Part of a small language model's weights.
Size: 11 layers, 4 heads of 64 (2 for keys and values).
Training: a variant of Muon for these matrices, 15313 steps.
MLP neurons of a small language model. Each row is named by its layer, matrix (gate and up: input weights) and neuron, and shows model dimensions 128-223. Each number is 128 + 24 x the weight over its row's rms, rounded and kept within 0 to 255. Numbers have three digits each. A neuron's up and down rows have the sign that makes its largest values positive.
Before each neuron's rows, "fires after" lists the tokens most often just before its 100 highest values on Wikipedia text that the model never trained on.

fires after: "9", "8", "–"
L2.gate133:127112089115148119104127142111127156122120103124148096112134111138148104143104127127146117165177164103184137124143074133175139101107113114137099127133128147112149079129183163121132107164087184135114142119108108189121122121151085083106140160135122088090184086130143107147085105123105140143
L2.up133:164115150114146139099094147132153090108132097119136109118119120163093111110154147127141152175136143093128154143080125147130134155134107127149117143120127108126107066119108133137134154132183109091138143110126123132141156128149152142067132108124171144120141134119148110090139115142111098119

fires after: " ", " No", "6", " Candidate", "8"
L5.gate9:139134108116164095107107112132121132139135103088105100136095115090125153112147126157109171123155138133150179092121101151142109168129122128183067112115132146119154153119120125097128124102099157114089123163161088106147184100111112133148135107142160162114137109123144139151150121095093184120
L5.up9:114147147145128094139158162112150108163128116136087088138117101130108161126132096131082109100079127118158170152127146118140101135115141151170149106097114163119149148141115142153112102159106135130130138104173101131134132096118140107144157121116143117137118116136112164118114104136102140130

fires after: " ", " tr", "ax"
L5.gate424:136157127147116120101092152129136145152095128075112116140117150129096126114170091123104101112142104116125161155144138136154130103106106093138132118093139130125117098137151123163123136131121105115135168159131188103154136126143130132139102150125161116086159130115142130124128054169172154110
L5.up424:140135161097151137131111088146125090123169142140155135088133114111159092100098144139173108158136144162134134160134132107152121127134129148156118100103118182176089145140138125108149156142126147131087117168147139153089175129110131125147096153147117177115190136099122143135173113157118120132

fires after: " •", "-", ".", "|", "D"
L5.gate410:110132086149119144157141124081136169090128077160172172089174133138166164133123113174135160121153140118117149144118158140125159134155102084142133118146141112107134136129104145125071126139100136146127156108139153129133117135131143092150134147156117137135094112138160120157104157128101142070
L5.up410:131156126133132167107163128073107143107127116144115117081143141132139151107106107136133121100099134117091166100109111104130126146145127079185124133131106111149138129154116136128068120142132122111118131132122106081078124184131147140139148139098117121135099152116120159105130142121171156131

fires after: ",", ".", "is", " that", "on", " when"
L4.gate66:118089155135110115139077161141115129102171137128121143117132101118116161110155123146092159142128166140156136112121099135107102112134142116129104132142172114140160115131100102101111151114091177144173148111115127112138121103167144119140130155148124081108122140118127144122120157114123086080
L4.up66:163107154117114132134108092069137159121109123072078109168092127105091140152174135096107107141124182117139102158141105154157085142170091152120100150116092146123132120105117122117100091098128138125139130169107144173118102122135148169148137105133143134139122117145157125178133143062139129135

fires after: "R", " In", "In", "M", " in", "J"
L5.gate432:124119099102102130160143089131167119118117153134139086169103155187105104168140160136142106097144126138098142129123138142154140151130120127124130131179131071136107157150148158126125114072145112139073107114110172132173156125152114192125124113153163119153132132111107145116135061158123150125
L5.up432:150127149080140134142154117114148128131170119134105096133127128120106138140147184120131108121177129116087151134116097150125163117080118133100144105125097101144082166126117113110129092070099108125161153163127148120115130090130121169145115136162180144168117148134148144120179110156119110111

fires after: ".", " a", " in", " an", "9"
L4.gate81:109143128124097131176133114134088135088124161145099098132104148151147120165078176131135120150168114106133119152096130129120086167133154148106160132105122153134143124080149109118113133127124163109117178115149158121112119110158146170163107132147119094121158104151130154108118149137123128108
L4.up81:076110168129107128134127152105165123171079168153129113108116128113150135096107150118130117149137093154141124153106137168149109149146136109146145152123117145119113124100122137109121097158093097145154138142094134147141126118102081129105131094171119149118140152136120130118173114102159179096

fires after: " He", " he", " had", "He"
L4.gate160:177136101115078135109138148136089079127126143120146145101162078127134097165098144126127132140125140127177137106143129168107149133078106177109102162115137103091160110121099125093119140113136135148122134153146158115142100150107122139141134147065108076122126092126153166160128128102094112115
L4.up160:166168096140115177136137093106127097118119103109123111136137118142153147109090154105109118161206108151104106165139131139128138163156122106096151128158146150176140125077108140127091134111101136115127117107154142128092122115142102146142111167141147103156156143084131134178135137125151131099

fires after: " |", " b", " Ch"
L5.gate106:146117148131157135125059128163112145157116096124193156119180130096147185131136106133133138100097136124163118108092129113144173143153143127134137115139103119163136124152126121166076121127126126122103084129113145191157135116133130114088110119142165178133125175143135143130131138137094124103
L5.up106:110140169133129168117138181134141112124101118118185122134124159097120143141156122113102129162126104119151092082109142102130129128144128137086140105142108068143153173110143113155140104100113141159126166109135085104134109136108123094118093140140143113105122172137141159127085126124074154138

fires after: "|", " |", ":", " code", " www", " Website"
L5.gate115:127148143121148126150120129115106115132131117141125143139106101151137111156079137110142178146139083131139066088130117110150125139135113169143127099110136125127109088112104117102151104142123109165135110138132142110119108124084130178134140141101100159127160117129084163159143095162110135125
L5.up115:122107088109159147131115123111154136134137150095079166124173133135142154134138119131143157107137124146141120109175133152079102141137140114106148119127153135134118066132148149154141134137091097154116151133139113100115090114122134142126093154145119116117134120129114157104113083095125136116

fires after: " to", " d", " f", " w", " would"
L5.gate292:161137131119114096096140159144138074102155099126109135151172127103097159108109122069089113137141085086127107126119132123151162139116111150127122142094109157125144115123126104113116132120167143136071111090145075137108136153124143144143153147100141130099107108104110174157119119181103130104
L5.up292:076178118116162160133098150143102164188120149140090141155156106122159146149113142145122142097136134107138142174117152144135107118128130121134075139134125147112150119136126134136123102092160084164110133155145132125136121095133118096170116109116045134156154123111110124177137132083144137125

fires after: "|", "-", " the", " of", ",", ":"
L2.gate350:129073093125168149127135099150145122136125128143145113128147096089112146117146144094101191185131128142167095102182154103150164152162127131145116146144098089136133108143116129112151093176159104094130089147140151150135131136100131106162111126116101099127147109107127143108125101079139156115
L2.up350:136136127097135156112152117098164179108160125169135147127126083121112144114131140082113162185128169131131100111119160127118132121151145113147149122146094100162094158125102092131123118108157142135127082122136144145121120138123165082171115142118137106165145103077071149130087114089111126101

fires after: "9", "0", " Ele", "R", " re", "-"
L3.gate370:120139113136170118074126133109109114179162154184134095149148145125153151130140115154126133156170125186117112155116157150122153134132137122119116112101138106101091140130110131103104114126161094132061072106151118119121142139103188155129133119142152131146120110177098134115127094136106153113
L3.up370:115164138124154192117164134182059121126139135089089150142120112118081104135115171101117164117119147153123182120131115133123152102140146100145137126124162125103120127126094172146149168094117111157103156140122135116117113120136161120120156150152162102113164105110115132126122113150187095147

fires after: ".", "M", " Az", "R", " m", "em"
L3.gate47:136168160110110120150110161151137138141135078110141155104149114133156156162099170122128119129133089129128153139156118133090088108112113146112101141131105170141132177125159131137123149125146122126126192132138136115151114141112120134155150160139139165182131116122098112091149153117148160096
L3.up47:115124085116085144142123181151132112090122164144120104155122164161091142163111100133156117159110144143129148119100135108162129160123124118154141120131107147154138130113123095132172125114124126126111107136113146146115138106150127110107150143147123100156173121118181134143179086095162150136